{"attn_scale": 0.125, "bias": "none", "tie_embeddings": false, "init_std_qkv": 0.0335, "decay_fraction": 1.0, "decay_shape": "linear", "train_tokens": 476800000, "dataset": "wikipedia_en"}
MLP neurons of a small language model. Each row is named by its layer, matrix (gate and up: input weights) and neuron, and shows model dimensions 128-255. Each number is 128 + 32 x the weight over its row's rms, rounded and kept within 0 to 255. A neuron's up and down rows have the sign that makes its largest values positive.
After each neuron's rows, "fires on" lists the tokens most often at its 100 highest values on Wikipedia text that the model never trained on.

L6.gate472 [ 99 138 143  64  61 118  72 122 183 158 166 117 140 113 158 137  94 115 138  82 165 191 118 130 154 100 146 117 132 112  57 109 123 135 178 150 122  98 122  82 156 139 113 122 163 105 132 129 110  92  62 152 171 123  85 112 155  89 147 206  83 141 139 134 158 172 134 168 129 145 134 145 120 154 124 112 175 155 109 157 141 118 205 185 128  68 154  72 143 168 129  92 156 167  52  84 168 159 119  94 125 157 143 209 142 158 118 194 103 172 146 161 134  98 168 101  83 170 168 160  60 134 158 138 117 115 132 162]
L6.up472 [161  97 136 139  79 153 128 128  64 107 123 161  85 142  50 108 168 163 133 128 122  93 109 111 144  98 124  82 130 103 183 127 156 124  89  81 106 156  45 132  86 111 171 146 119 176 114 155  70 192 111 118 112  73 106 145  78 115 174 129 168  95 118 114  63 117 139 129 121 172 184 157  92 119 153 101 114 128 143 199 143 143 124  75 109 120 126 120 103 128 101 163 138  91 165 177 134 140 118 148 129 145 116  69 124 151 104  92 128 119 161 144 125 160  34  99 166 136  82 150 158 160 108 115 146 143 156 164]
fires on: " | ", "% | ", "us", "—", ": ", "\n"

L4.gate757 [ 48 139 122 146 196  90  75  97 140  51 154 142  85 111 141 150 113 113 135 109 108  80  68  53 149 176 115 148 137  89 144 104  88 174 148 121 117  86 148 136 156 159  85 130 151 150 144 147 139 140 111  92 115  89 125 128 126 165 128 154 152  75 130 133  88 146 114  99 136 136 160 151 128 124 118 125 135 143 118  62 150 178 131 126 126 114 102  93 131 147 103 113  96 170 119 136  97 122 128 138 137 173 110  97 157 162 163 134 154 126 101 176 115 141 145  87  77 149  85 165 180 121 148 114 142 143 174 121]
L4.up757 [102 140 168 167 195 115 129  57 136 113 100 190 102 112  98 152  67  89 127 162  94 123  86 131 155 141 148 104 134  78  66 139 115 164 162 199 104 122 108  94 107  71 186 147 181 134 177 144 168 150 101 126 123 141 133 142 118 154 112 143  79 119 127 115 129  89 116  15  79 150 125 165 101 166 107 183 119 105 131 161 122 145 144 106 173 115 110 132  78 126 114 124 145 156 157 175 128 140 133 118 173 137 127  83 115 174 127 178 100 111 109  99 148 151  93 130 127 189  90 142 118 131 100 115 106 166 111 133]
fires on: "\n", "\n\n"

L3.gate21 [152 107 106 184 109 147 147 148  93 121 137 125 153 137 135 123 157 115 133  82 167  84 160 129 122 125 127 125  65 106 129 133  57 144 177 114  50 196  98  76 134 185  98  55  96 141 142 100 146 155 165 152 133 110 131 103 136 156  95 127 138 140 121  86  35  92 127  97  96 141  83 112 127 117 138 103 101 100 117 125 135 140 187 177 165 112 119  97 138 151 154 115 125 152 191  96 139  93 145 130 102  56 117 146 136 130  75 140  75 110 143 161 104 130 123 114  64 160  94 142 139 147  86 137 105 151  82 155]
L3.up21 [102 100 122 142 100 143 179 160  81 129 107 164 132 148 101 128 110 129  96 162  93 103 122 126 111 145  78 181 101  78 164 100 116 158 134 173 137 179  95  58  96 147 100  62 137 100 129 120 137 108 160 118  95 155  96  93 161 178 135 156 145 128  87  81 108 106 104 144 131 109  93 150 119 135  83 125 140 130 131 140 133 109 157 201 161 113 181 138 149 134 149 126 137 104 153 115 120 123 188 125 175  59 108  87 180 134 156 136 166  99 141 185 124 155 122 163 119 155  74 167 106 143  84 127 170 135  45 197]
fires on: "\n\n", " ===", " ====", " career =="

L13.gate153 [111  90  57 187 162 113 148 130 111 105 113  40 134 156  68 134 125 113 167 146 116 152 158 156 107 112 126 122 132 165 113  99 168 125 142  80 173 123 164 111 124 112 142 182  64  96 130 139  69 104  60 146  98 112 140 174 144 168 129 147 103 154  88 177  94 110 132 176 107  82 125 163 138 169 120  93 164  85  68 162 104 130  75  96  86 115  90  72 158 149 126 192 118 124 124 121 163 155 146 122  87 158 170  96 139 166 140  91 151  74 125  87 147 166  99 156  99 176  64 100 149 109 125 125 124 124  69 143]
L13.up153 [143 142 126 132 133  75 151 114 119 155  70 118  96  93 168 151 110  52 135  84 109 143 129 123  61  98 112 117 114 127 117 141  75 102 131 177 123  93 153 138 153 146 150 133 184 168 162 109 115 129  90 118 105 118  68 180 137 116 114 166 176 146 174 133 136 121 112 133 166 108 137 123  80 177  57 122 115  83 189 136 129  83 164 115 184 110 119 117  68 144 141 146 132 156  93 133 110 144 193 163 172 106 173 152 134 130 113 110 197 119 109 102 136 131 167 145 111 100 173 146 117 138 130 161 120  92 137 133]
fires on: " | ", ".", ") | ", " km (", "–"

L13.gate404 [ 99 128 131 132 128 115 153 123 103  82 122  62 148  87 154 153  49  91 124 150 121  93 148  82  84 154 123 143 146 132 156 127  87 168 109  82 169  56  98  90 141 131 164 175  92 128 122 106 110 191 119 125  84 135  81 210 183  89 136 116 177 152 122 182  95 118  96 147  67 136 112 135 108 145 136 154 197 135 111 153 158 128 153  36 135 135 167 117 158 141  91 163 167 151 107  95 118 138 158 197 123 216 120 112 149 105 161 126 116  91 102 119 138 122 115 112 125 122 151  67  86 134  67 136 137 162 167 101]
L13.up404 [ 87 144 170 102  80  91 137 112 143  83  99 125  83  94  50 195 181 144 152 132 120 159 157 132  95 144 115 144 129 148  78 138 136  96 170 115 151  78  97 148 139 103 185 156  93 151 129 125 159 130 145 122 137 170  63 144 110 135 113 156 124 102 138 119 157  78 163 158 134 116  97 117 112 119 108 127 176 113 143 122 137  85 124 130 168 126 176 115 174 152 161 102 136 175  55 109 172 107 148 199 106 131 191 159 109 139 168  46 107  98 115 133 153 116 105 137 115 114  93  83 184 136 135 170 120 154 162 146]
fires on: " | ", ") | ", "% |  | ", ".", " km (", " |  | "

L4.gate46 [169 170  76  85 183  86 142 122 122  81 134 114 160 111 142 182 122 134 181 133 187 123 174 111 123 127 121 132 180 165  55 106 121 156 111 134 111  76 141 117  60 184 169 101 111 143 169 122 111 107 156  90  84 150  85  93 123 139 103  82 130 115 182  64 118 137 105 140 183 176 131 141  90  92 111 168  64 115 202 160 100 167 166 137 143 156  97  86 202 136 130 118  98 189  97  94 149  96  92 136 124 112 101 148  59 116 177  85 129 115 166  84 126  95  97 130 139 119 115 144 103 169 115  79 154  97 160 136]
L4.up46 [160 157 106 124 184  73 194 116 101  85 162  90 164 134 113 174 163 114 173 132 119 126 201 123 113 161 135 165 177 159  74 102 125 176 101 108 143  74 160 111 125  81 152  90 163 195 183  89 105 132 133  97 136 109 116 151 107 173 111  99 106  85 139  82 139 141 117  96 182 150 148  98 159  80  90  96 128 113 166 189 132 172 138  90 123 130  79 137  79 114  89 146  95 165 121 143 175 122 139  87 148  62 125 189  91  92 125 136 141 123 140  71  96 117 135 125 146 162 111 113  77 132 150 114 148 106 156 119]
fires on: "\n", " Pro", " Golden", "4", " Gold"

L9.gate432 [140 165 145 153 144 105 137  96 173 124  80  98 104  75  58 111 150 183 125 135 126 106 136 101 169 119 110 173 120 168 103 153 214 103  97 207 123  95  83  61 175 114 117  41 164 128 195 103 175 175 131  98 186 112 126 102 128 168  56 178  98 143 132  69 150 125 178 169 176  89 150  76  76 130  97 129 172 160 101 123 107 132 155 153 104  98 101  91 139 154  87 121 141 157  83 112 146 141 161 177 117 128 183 109 141  96 108 154 108  88 136 124 117 120 194  94 120 123 102 119 107 103 142  90 148 119  74 161]
L9.up432 [119 118  82 101 147 130 120 128 161 136 100 147  94 155 139 125 171 111 111 122 129 119  87 101 106 141 125 116 152 103 132 152 166 171 179 126 137 130  94 153  94 104  44 143 103  75 115 160 127 132 104 109 155 111 173 160 128 183 127 108  98 137 142 103  74 131 103 133  36 127 101 132 126 162 107 103 155 123 151 138 141 124 121 163 166 118 120 178 114 121 125 140 119 138 100  83 121 106 110 153 169 133 123 141  96  84 112 146 142 107 116  44 156 136 138 133 159  82 126 121 144  86 117  58  76  65 120 180]
fires on: "2", "1", "| ", " | ", ":"

L5.gate153 [118 130 164 151 138 139 137  90 128 106 127  95 146 112  77 183 123 163  79 146 118 118 193  93 102  75 117  54 113 136 156 140 175  94 170  71 129  82 117 139 159 173 109  93 178 106 136 134 137 145 118 123  99 130 158  90 161 157 117 208  88  74 133  88 155  96  91 157 154 109  86  91 142 110 147 148 122 101 134 131  94 103 112 138  97  55  96 120 125  79 107 102 107 143  43 156 151 133 116 144 106 159 156 169 137 121  79  98 192 154 161 140  66 163 116  72 129 159 155  73 124  87 139 144 163 152 138 175]
L5.up153 [116 134 143 209 135 163 158 166 142 143  84 115 150 150 128 128 101 189 120 137  85  66 167 142 104  96 120  85 119 183 156 152 172 165 142 100 134 101 119  95 164 147  91 119 164 136 163 179  89  73 124 114  94 158 135 118 138 187 102 175 100 111 113 140 113 107 156 151  75 167 134 133 105 130 149 147  87  74 147  97 133 162 107 160 173  85  95 126 175 115 130 104 124 114  99 150  99 134 129 109 178 140 141 246  90 160 121  80 155 150 122 154 105  92 136 161  92 183 142  87 121  74 108 112 123 159 169 125]
fires on: " to ", " and ", " – ", "-", "–", " - "

L13.gate571 [172 117 139 182 147 108 141 110 111 130  50 123 101 111  94 178  80 101 148 161 138 137 132 138  97  92  87 197 107 131 116  70 103  91  70 136 114 145 103 106  69  87 156 141 122 138 127  84  68 107  97 121  87  92 128 106 168  86 120 146 119 102 130 138 160  83 134 106 116 105 113 184 125 156  69 135 137  91  82 128 125 163  99  80 130 148 133 103 159 105 147  89 154 125 119 105 115 101 165 150 159 176 185 138 113 130 181 137 121 155 102 169 118 114 141 138 106 118 112 120 175 119 117  80 131  93 152 126]
L13.up571 [178 112  96  95 153  82 165  69 127 128  90 155 166 169 115  85 144  78 145 117 178 168 105 115 143 160 134 116 137 182 105 135  84 168 163 108 126 109 129 117 140  83 146 170 141 148 164 132 121 108  86 114  94 116 136 213  93  91 121 152 158 174 159 172 197  97 145 138  91 141 170 162 138 137 146 136 153 103 171 130 187 155 120 119  81 120 165 108 162 131 180 125 162 113 115 119 111 115 124 140 111  74 155 135 125 191  81 105 114 105 126 160 154 109 127  76 121 170 106 140 134 156 124 138 177 168 108 149]
fires on: " | ", ".", ") | ", " km ("

L6.gate39 [135 134  82 111 109 114 184 142 146 143 118 107 117  80 187 132  28 131 130 149 155 145 111 122 143 143 123  76  99 101 163 138 134 156  78  80  78 146 107  83 156 164 118 116 118 191 120 112 140  81 180  88  85 105  60 134  83 121 196 137  92 182 130 101  82 105 115 136 147  91 146 188 140 172 141  62 160 158 107 118 144 158  85 149 122  95 130  97  74 106 140 184 106  87 138 139  87 108 154 154  58 164 106  72 131 116 136 162 134 110 147 161 161 151  98 116 105 129  94 139 120 103 167 145 118  99 177 162]
L6.up39 [106 116  65 135  94 113 114  75 138 133 120  83  54 103 167 112  77 125 144 121 115 132 166  92 112 100 155 127 158 137 144 156 128  93 112 130 143 138 129  89 107 158 121 133 119 124 151 108 127 102 145 104  74  78 134 136 117  72 119 138 149 208  89 101 154  81  56 126 144 109  93 124 129 142 124 108 147 132 135  97 157 102 130 166 138 123 118 119  67  93 104 126 104 138 106 161  95 104  82 223  96 130 136 108 102  76 154 185 161  55  82 136 126 132 144 146 138 115  65  91  40 123 139 167 179 107 150 168]
fires on: ".", ") | ", " |", "; |", ") |"

L6.gate288 [170 176  53 101 144 104 135 110 151 109  94 106 142  71 149 195 149 127 180 115 109 140 177 165 109 117 148 113 101 119 111 164  85  87 163 108 113 132 128 101  85 131 126 133 136  62 142  94 177 156 191 136 119  70  95 162 137 142  99 127 145 185 173  94 111 169 136 111 182 167 184 129 142 110 121 129 143 139 188  85 227 100 149 136 110 110 177 124 128 144 172 205 162 147 115 133 167  84  79 121 110 148 108 122 107 159 141 135 128 132 117 109 132  84 176 138 123 111  97 144 125 168 129  98 135 155 113 146]
L6.up288 [133 141 107 123 144 110 179 126 149 147 140 165 122  72 110 135 127 133 108  98 194  98 110  74 160  97 128 142 124 165 118  92  38  92 119 110 118 113  86 127 180 109 163 121 156 156 122 129 120 100 174  83  71  84 167 130 115 111 129  89 170 119  92 132  73 125 120 153 182 147 152  64 109  99 149 122  63 129 154 118 221  92 138 127 136 112 170  92 123 117  72 141 131 144  89 100 121 120 128 105 117 124  93  82  93 166 143 148 141 134 105 116  90 136  66 133 181 151 124 148  58 141 103  88 123 142 104 171]
fires on: "\n", " | ", " m) | ", "8", "ep", " them"

L9.gate409 [ 91 120 115  74 131  89 114 109 167 156 220 108  97 184 146  52 174 153 108 138 149 110 134  97 124 126 164 146 111 176 107 181  90 104 135 166 137 133 118 111 100  90 103 156 141 148 149 136 139 119 132 132 146 114 159  97 160 103 126  94 157  98 123 173 157 114 121 109 108 155 149 151  92 120 181  69 153 116 185 139 146  67 166 106  59 160 163 163  90 132  90 148 152 160 122 120  53 100 114 178  49 193 212 138  65 153 157  89 114 116 157  81  93 125 123  98 131 103  86 123  78 126 128 153 125 113 171 160]
L9.up409 [ 94 134  90 121 113 128 148  84 128 114  70 102 109 158 163 119 137 115  94 103 112  79 112 120 149 151 106 157  95 134 154  86 149 129 165 129 156 141  61 105 123 129 157 162 140 157  89 144 128 116 142  98 145 122 111  94 106  73 148 153  94 104  78  75 152  90 139 100 117 180 118  82 112 152 202 149 200  87 168 146 122 107 150 134  55 159 143 173 102 173  92 133 152 171 122 177  98  88  99 174 109  89  94 123 112 110 142 172 152 101 123 134 166 169 133  86  74  96 104 204 130  53 129 137 174  83 107 177]
fires on: "\n", "\n\n"

L6.gate335 [122 138 137 115 141 206 175 138 145 102 151 117 159 113 157 116 132 132 141 115 134  90 181  69 140 128  86 122 121 159 106 108  90 194 136 151 127 128 139 107 153 157 154  87 113 105 122  84 145  88 209 120 101  85 143 119 128  95  67 108 138 142 162 138 149 150 135 119 136 115  94 166 124  83 122 166 120 163 136 112 145 127 132 138 104 183 116 142 154 152 168 142  99 178 150 121 187 124 109 126  59 179 130 106 131 151 143  72 144 156 143 148 145 146  99 170 163 185 105 143  86 109 140 150 115 150 114 100]
L6.up335 [125 120 161  92 137 103 174  91 118 103 103 137  92 162 154  81 141 155 139 156  75 114  79 136 151 165  93 171 124 137 152 165 131 124 138 179 180 169 155  67 129 124 121 109 127 148  78  83  85 130 139  72 122 143 149  48 113 136 126 161 160 114 108 107 132 114  80 106 121 166 141 128  86 101 130 194 107 161 162 172 131 106 123 146 151 143 141 139 150 132 112 124  82 123 129 138 138 131 130 153 119 115 157 124 140  49 106 168 134 168  76 151  99 180 199 129  97 147 113 179 134  56  97 176 133 113 149 121]
fires on: " ===", " ==", "==History==", " career =="

L4.gate532 [102 136 114  85  66 184 154  93 128 114 132 101 136 166  95 119 202 119 118 165 150 132 156  67 113 121 127  56  77 167 186 154 174  93 153 192 154 117  90 155 173 127  91 108 143 102 171 113 145 140 120 166  91 137 162 135 194 196  85 140 142  71 118  96 128 168 144 121 161 110 126 118 150  84 159 162 124 150 145 117 156  99 131 104  69  66 115 162 107 137 147 130 189 155 100 181  93 112 156 125 100 140 111 130 130 134  90 178  84 146 111 159 128 167 108 142 115 131 136  93 143 171 206 125 139 143 127 160]
L4.up532 [123 111 122 171  67 163 195 101 174 111 159 100 143 136  72 155 164 119  99 131 180 148 180 115 135 124 138  84  87 185 170 135 174 120 144 144 104 106 134 200 122 154  93 112  94 123 151  77 177 141 134 117 116 122 151  88 152 208 125 117 118 117 149 159 108 137 177  72 165 156 139 153 145 142 106 137 125 160 128 130 183 118 123 103 120  82 101 118  87 181 134 123 185 148 105 138  94 118 145 153 125 131 197 123 146 119 114 227  45 154 164 144 150 101 119 155  88  69 131 133 142 173 168 128 112  99 108 132]
fires on: "\n\n", "=", "\n", " –", " | DF"

L6.gate735 [133 162 144 146 121 104 121 133 150 104  92 144  94 176 119 132 201 102 188 115 122 100 149 182 140 140  87 134  97 123 126 159 146 122  88 109 109 104 130 124  94 120 127 116 175 154 160 114 146 155 160 153 143  84 148 102  96 184 136 116 140 125 171 161 107 129 186 118  64 171  76 115 129 100 116  67  96 104 122  55 187  88 158 104 126  96 113 107 104 204 111 111 141 113 138 209 152  94 117 126 127 149  72 126 120 139  71 106  91  49 156  81 124 122 153 122 151 135 107 120 140 185 116 121 118 156 136 150]
L6.up735 [139 139 107 172 162 158 165  98 221  80 157 138 186  72  97  97 138 120 127  97 206 104 110  69 106 147 114  74  95  85 213 131  91 105 150 103  90 152 147 195 181 126  77  38  70 108  93  89 145 162 148  91 129 114 131 155 109 118  95  83  87  91  76 169 136 150  98 179 151 111 130 151 136 133  85 128 129  78 159 165 111 173 123  68  87  73 127 121 108 100 141 188 119 133 124 148 117 128 118 100 141 127 128 114  99 142 111 153 127 127  93 100 132 130  77 177  80 162  97 130 105 141 108 139 117 117 151 110]
fires on: ".", "\n", " |", " | ", "\n\n"

L10.gate67 [102  87 139 138 121 173 123 104 139 164 148 121 210 158 134  68  94 144 167 144 168  84 110 136 129 103 172 103 152 176 128 101 131 145 108 122 150  95 188  85  98 158 122 108  84 104 107 164 117 117 134 161 155  75 133  85  98 159 135 164 111 134 172  48 132 110 123 135 136 159 107  79 121 105 116 170 133  96 134 127  97  67 115 151 151 112  95 169 154  81 119 101 144 127 118 168 148 135 115 132  64 155 117 110 142 153 126  91 128 196 133 143 102  25 142 118 120 151  46 113 136  84 133 155  86 183 108 153]
L10.up67 [124 162 130 144 102 201 127 127 138 154 122 145  99 140 128 103 154 142 132 132 120 175 106  90 141  96  97 112  56  70  91 122 142  86 112 134 151  85  97  82 127 142 142 105 133 116 134 197 130 119 156  94  88  99 125 164 133 164  98 154 151 115  97  53 164 157  53 134  84 103 164 130 132 140 106 121  94 125 153 109 108 182 107 138 138 157 129 165 139 106  80  88 189 153 167  97 133 107 116 104 135  69 178 137 115 121 103 162 161  94 108 131 122 146  56 145 172 120 126 100 182 114  64 107 100 110  91  75]
fires on: ",", "–", " | ", "-", " February "

L4.gate7 [ 83 182  54 114 170 115 186 134 133 123 168 184 128 154  91 142  81 117 118 121 136  90 118 124 162 126 167 162 114 142 111 161 126 168 148 130 159 130  75 108  90 162  96  90 113  85 167 136 114 121 129 148 132 136  92  85 170 126  70 120 150 114 159 120 119 118  94 134 104 160  96 118 128 121 143 116 112  63 156 140 167 128 214 117 108 108  84 167 116 145 100  63 138 168 118 101 153 133 144 130 129 153 172 155 126 113  84  78 108 121 142 128 168 150 111 151 134 116  56 125 151 141 130  91 171 144 199 157]
L4.up7 [103 146  87 126 130  96 158 107 147 143 138 146 118 141  81 129 146 115 119 119 154  80 179 127 144  86 171 148 117 166 143 159 130 152 138 127 135 127  98  98  80 177 135  78 195  43 158 184  99 139 182 148 123 147  99 114 156 169 121  62 126 157 124 149 148 117 132 111  90 149 108 135 129 145 103 114  95  85 159  91 168 110 146 176 127 130 127 101  94 103 116  78  91 139 162 122 122 175 168 105 121 107 188 161  97 119 145  56  82 130 180 127 132 133  83 193 137 158  43 145 140 133 138 108  99 157 151 107]
fires on: "\n\n", "\n", " as", ") as"

L13.gate99 [ 66 118 115 122 137 107 143 171 153 126  74  45 169 111 103 132 153  92 163 156 184 124 158 124  78 147 159 146 101 151 127 163 178 170 140  78 122  96 149  42  88 117  98 125 174 123 120 104  58 150 119 135 180 146 149  87 156 128 110 131 128 115 115 131 103  44 108 179 139 138 131 169 149 110 116 105 101 115  78 127 110  97 108  66 119 133 166 159 101 117 106 141 144 126  99  91 134  83 152 154 119 151 135 129 100 125 117 100 140 128 123  84 166 155 173 137 105 141 142 127 180 147 119 146 142 163  77 137]
L13.up99 [158 148  83 154 133 122 178 132 102 149 139 107 140 152  84 109 141 117 144 107 113 135 134 180 117 140 147 176 172 148 120 104  89 150 140 133 156 120 134 107 119 177 125 205  87 162 134 149 100  77  99  84 153 133 152 132  93 105 118 171 136  59 121 134 161  54 130  80 155 114 111 136  77 186 136  88  89  66 147 154 179  82 127 154 186 145  66 114  63 155 184 172 115 134 154  78 137 126 138 129  79 160 132 121 110 168 101 106 135 121 187 147  85 167 132 107 182 186 128 110 136 116 155  79 137 116  89 126]
fires on: ":", " | ", "′", " km ("

L2.gate94 [113 132  77  83 167  94 120 139 148 126 153 176 133 149 128 205 128 117 130  79  88 134 130  74 121 203 150 102 135  88 104 117 160  97 150  90 123  92 126 158 127 124 104 100 130 109 167 154 154 143 159 129  60 125  58 103  99 131 118 101 194  69 132 143 113 144 112  87 122 117  97 112 124 114 121 172 114  99 147 124 172 144 156 152  89 168 108 148 163 134 149 160 140 125 110 187 154  76 112  69 153 139  89 167  95  92 170  77 191 170 121 136 133 142 159 146 121 139  95 136 144  97  94 106 143 138 134 140]
L2.up94 [104 176 106 119 151  89 119 165 102 120 171 155 106 173 112 141 145  88 150 108 131 138 119 111 167 163 118 129 164  87 120 130 174 133 152  88 105 131 115 140  77 133 100 133 113 107 153 160 163 154 103 212 118 120 110 123  83 187 123  94 169  72 125 108 139 122 119 116 110 157  95 183 136 116 148 156 127  76 188 125 126 173 183 122 114 161 139 177 107 143 100 150 168 125 116 148 144 103 132  80 144 131 137 141 105  82 200 129 193 154 126  97 120 170 137 172 122 149 118 168 170 109 137 113 132 145 162 134]
fires on: "\n"

L6.gate423 [114 109  72 139 171  95 121 109 156  93 174 152  69 163 136 146  73 120 101 151 146 112 122  83 146 145  70 119 165  85 114 102 147  91 118 111  87 100 125 108 143 118 104 146  39 146 104 190  95 107 145 158  97 104  88 148 141 111 181 154  99 143 166 110 185 121 145 138 128 100 121 119 162 162 106 122 119 123  94 115 129 132 144 110 108 179 170 107 129  80 135 165 177  93  65 106 156 127 119  82 123 118 109 189 121 132 180 156 182 115 134 144 221  90 109  83 158 104 151 131 106 102 122 119 134 146 122 141]
L6.up423 [ 83 130 175 119 131 110 108 170 137 112 128 133 137 209 157 159 149 123 163 166 115 134  63 105 144 104 151 144 151 161  95 119 147 120 116 152 114 119 135 149 166 104 169 105 113 142  83 139 161 178 100 202 155 108 106  57 102 117 151 107 137 189  90 184 113 166 107  98 151 136 118 181 122 148 119 140 113  87 148 127 143 175 114 151 113 130 142 152 102 119 126 127 152  99 111 122 135 139  74 120 105 129 112 174 141 149 175 168 142  92 174 151 128 109 132 144 132 168 131 141 111 118 117 127 163 180 129 187]
fires on: "\n", " (", "|---|---|", "|", " (O", "|---|---|---|---|---|---|"

L6.gate482 [123 147 128 132  67 173  63  78  73 187 129 125 162 137 163 126 170 133 146 143 175 132  75 133 167  56 124 139 143 149  84 116 116 224  57 135 192 111 160 122 131 134 167 162 129 116 166 200 156 149 130 167 182 173  71 144 196 128 102 149 168 143 110 165 152 176 109 116 141  96 140 128 104  80 134 137 177  91 174 173 136  92 119 128 155 179 166 138 144 127  98 108 144 145 128 147 113  43  78  92 110 177 115 194 149  86 126 134 149 128  94 145 149 182 111 120 103  94 135 115 138 139 114 168 105 135 118 145]
L6.up482 [117 148 145 140  30 169 128 126 105 170 122 166  85 121 103 132 155 153 105 113 142 104  63 113  78 138 114 131 148 124 138 121 102 105  39 146 137  96 191 141 130 132 134 146  77 138 185 187  82 145  78 154 182 180 138 147 105 127 140 120 142 160 105 125  69 126 152 146 105 139 174  79 152  74  97 107 173 158  79 109 126 164 149 115  99 135 158 135 120  73 106 211  99 103 144  98  97 118 117 101  88 139  99  95 153 135 185 188 137  57  97 123 211 133 120  91 194 158 170 150  94 153 143 111 112  97 119 101]
fires on: "\n", " | ", "acher", " maximum"

L10.gate589 [140  84 138 134 148 155 152 140 183 131 105 140 133 172 205 193  92 129 128 117 117 153  83 115 167 144 164 105 109 203 161 179  66 117  85 131 106 125 139  98 141 123 108 137  85 134 115 109 117  88 158 170 116 130 100 155 119 105 152 138 111  97 176  99  95 181 135  85 149 157 120 198 168 150 170 197  82 176 142 148 152  93 156 203  99 102 146 172 129 169 117 135 123  85 150 130  73 108 145 121  96 179 132  90 123 172 136  96 114 134  85 151 150 177 124 125  98 105  87 149 139 131 124 112 169 175 113 155]
L10.up589 [145  80 138  89 188  93 162 116 182 100 104 113  80 133 172 197  71 147 130 121 132  84  71 163 216 171  96 122 124 151 174 160 137 110 151 129 124 136 155 146 164 112 120 164 185 172 146  99 116 109 131 102 153 121  74 127 135 170 144 143 126 110 183 118 120 174 142 163 112 138 161 170 155 103 104 165  65 111 137 140 198 102  59 153 159 141 112 210 170 117  60 109 108 131 133 126 118 133 132 156 113 153 170 146 173 166 126 126 113 120 121 125 179 116 153 145 105  80 129 148 139 132 117 109 121 106 161 132]
fires on: "==", "==History==", "==Career==", " ==", " career=="

L4.gate580 [ 97 153  72 116 134  83 141 172 111 138 147 170 141 109 129 201  68 137 186 106 147 149  82 144 128 121 156 118  75 138 154 105 148 167 104 127 148 142 164 141 102 124 117 148 198 171 158 107 125 141 193 112 139 141 128 133 158 218  59  86 165 100 157 163 106 179 107 117 133 101 107 119 116  96 145 105 127  73 161 161 159 144 116 127  47 121 109 114 114 137  92  47 142 182 161 138 127 140 157 136 160 130 119 131  81 177  61  54 108  91 140 116 188 107  96 135 120  93  95 129 130 167 139 100 180 157 157 163]
L4.up580 [131 149  94 128 155 131  88 152 116 116 139 159 120 121 110 166  77 103 138 120 182 154  75 175 110 169  78 149 171 110 173 164 156 152  86  79 157 153 161 146 102  95 152 164 134 138  94 112 155 112 168  94 106 142 132 146 121 193  79  50  98 130 160 203 142 169 106 134 125 143 112 156  86 174 183 138 169  72 159 193 138 151  90  93 105 151 149 130 108  76  69  74 118 167 142 114 134 145 160 151 143 111 151 161  76 146 103  88 102  86 142  98 176 136 127 183 139 101  92 126 124 171 107  82 150 152 158 124]
fires on: "\n\n", "\n"

L6.gate209 [172 157 126 123 122 148 158 124 112 117 170 158 118  49 169 104 171  91 122  71 107 132  74 146 123 145 108 123 127  85 123 154 119 142 102 173 131 124 150 124 114 141 140 117 171 176 147 147 189 132 133 114  63 201 121 108 131  98 129 154 132 107  65 112 101 111  78  76 103  83  91 114 103 151 153 142 120 110 157  69 126 140 135 149  91 126  87 145  89 148 157 113  93  69 139 142  85 144 109 115 176 133 102 133 132 116 180 139 138 149 120 152 110 124  81 151 111 165 159 181 141 102 113 117 129  91 117 117]
L6.up209 [127 166 165 149 124  83 112 163 131 117 113 125 107 158 126 133 155 124 139 170 124 128 132  80 155 165 124 132 153 116 130 106 112 115 151  86 146  87 136 209  82 118 151 119  67 117 117 127 128 132 141 122 135  91 116 134  75 174 122  93 131 106 159 208 177 109  99  53 155 105 163 155 129 141  79 130 149 125 101 166  89  90  97  87  79 129 172 102 136  84 109 125 152 148 137 171 117 118 116 121 129 112 146  63 126 119 166 135 127 160 157 100 134 126 127 119 181 136 150 140 131 129 191 200 105 163 107 112]
fires on: "\n", ":", " | ", " | – | ", " While"

L7.gate474 [138  97 101 133  95 174 103 145 202 203 120 143  84 146 143 181 119  93  90 171 129 104  96  67 133 120 131 159 203 209  85 110 178  97 132 142 129 140 109 140  91 112 171  99 134 101 180 101 123 124 187 133 121 149 201  69 110 110 125 183 125 146 152 121 169  93 150 167  86 127 164 136  66  94 151 114 112 116 128 154 116 106 106 155 110 131 129 132 121 153 111 172 146 119 109  99 139 165 152 172 120 139 123 158 205 111 182 117 134 171  88 140  90 207 159 117 118 131 155 116 136 115 117 104  79 126  87 128]
L7.up474 [186  97 136 108  81  92 201  22 146 188  86  95 124 112  95 122 117 126 116 128 134 142  77 106 105 128  79 151 147 102 108 132 143  89 124 129 102 155  78 166 151 144 121 203 166 150 161  92 116 176 105 100 140  67 142  98 113 185 122 201 107 147 125 143 172  44 103 128  55 171  79 115 104 122 136 105 128 145 156 153 121 101  83 175 147 111  88 167 120 155 127 145 158 118 126 190 151 102 124 115 182 116 100  82 115  95 133 122 190 136 150 123  87 145 124  73  94  71 156 125 118 159 160 123  74 100  76  88]
fires on: " | ", "\n", "=", "1", "2"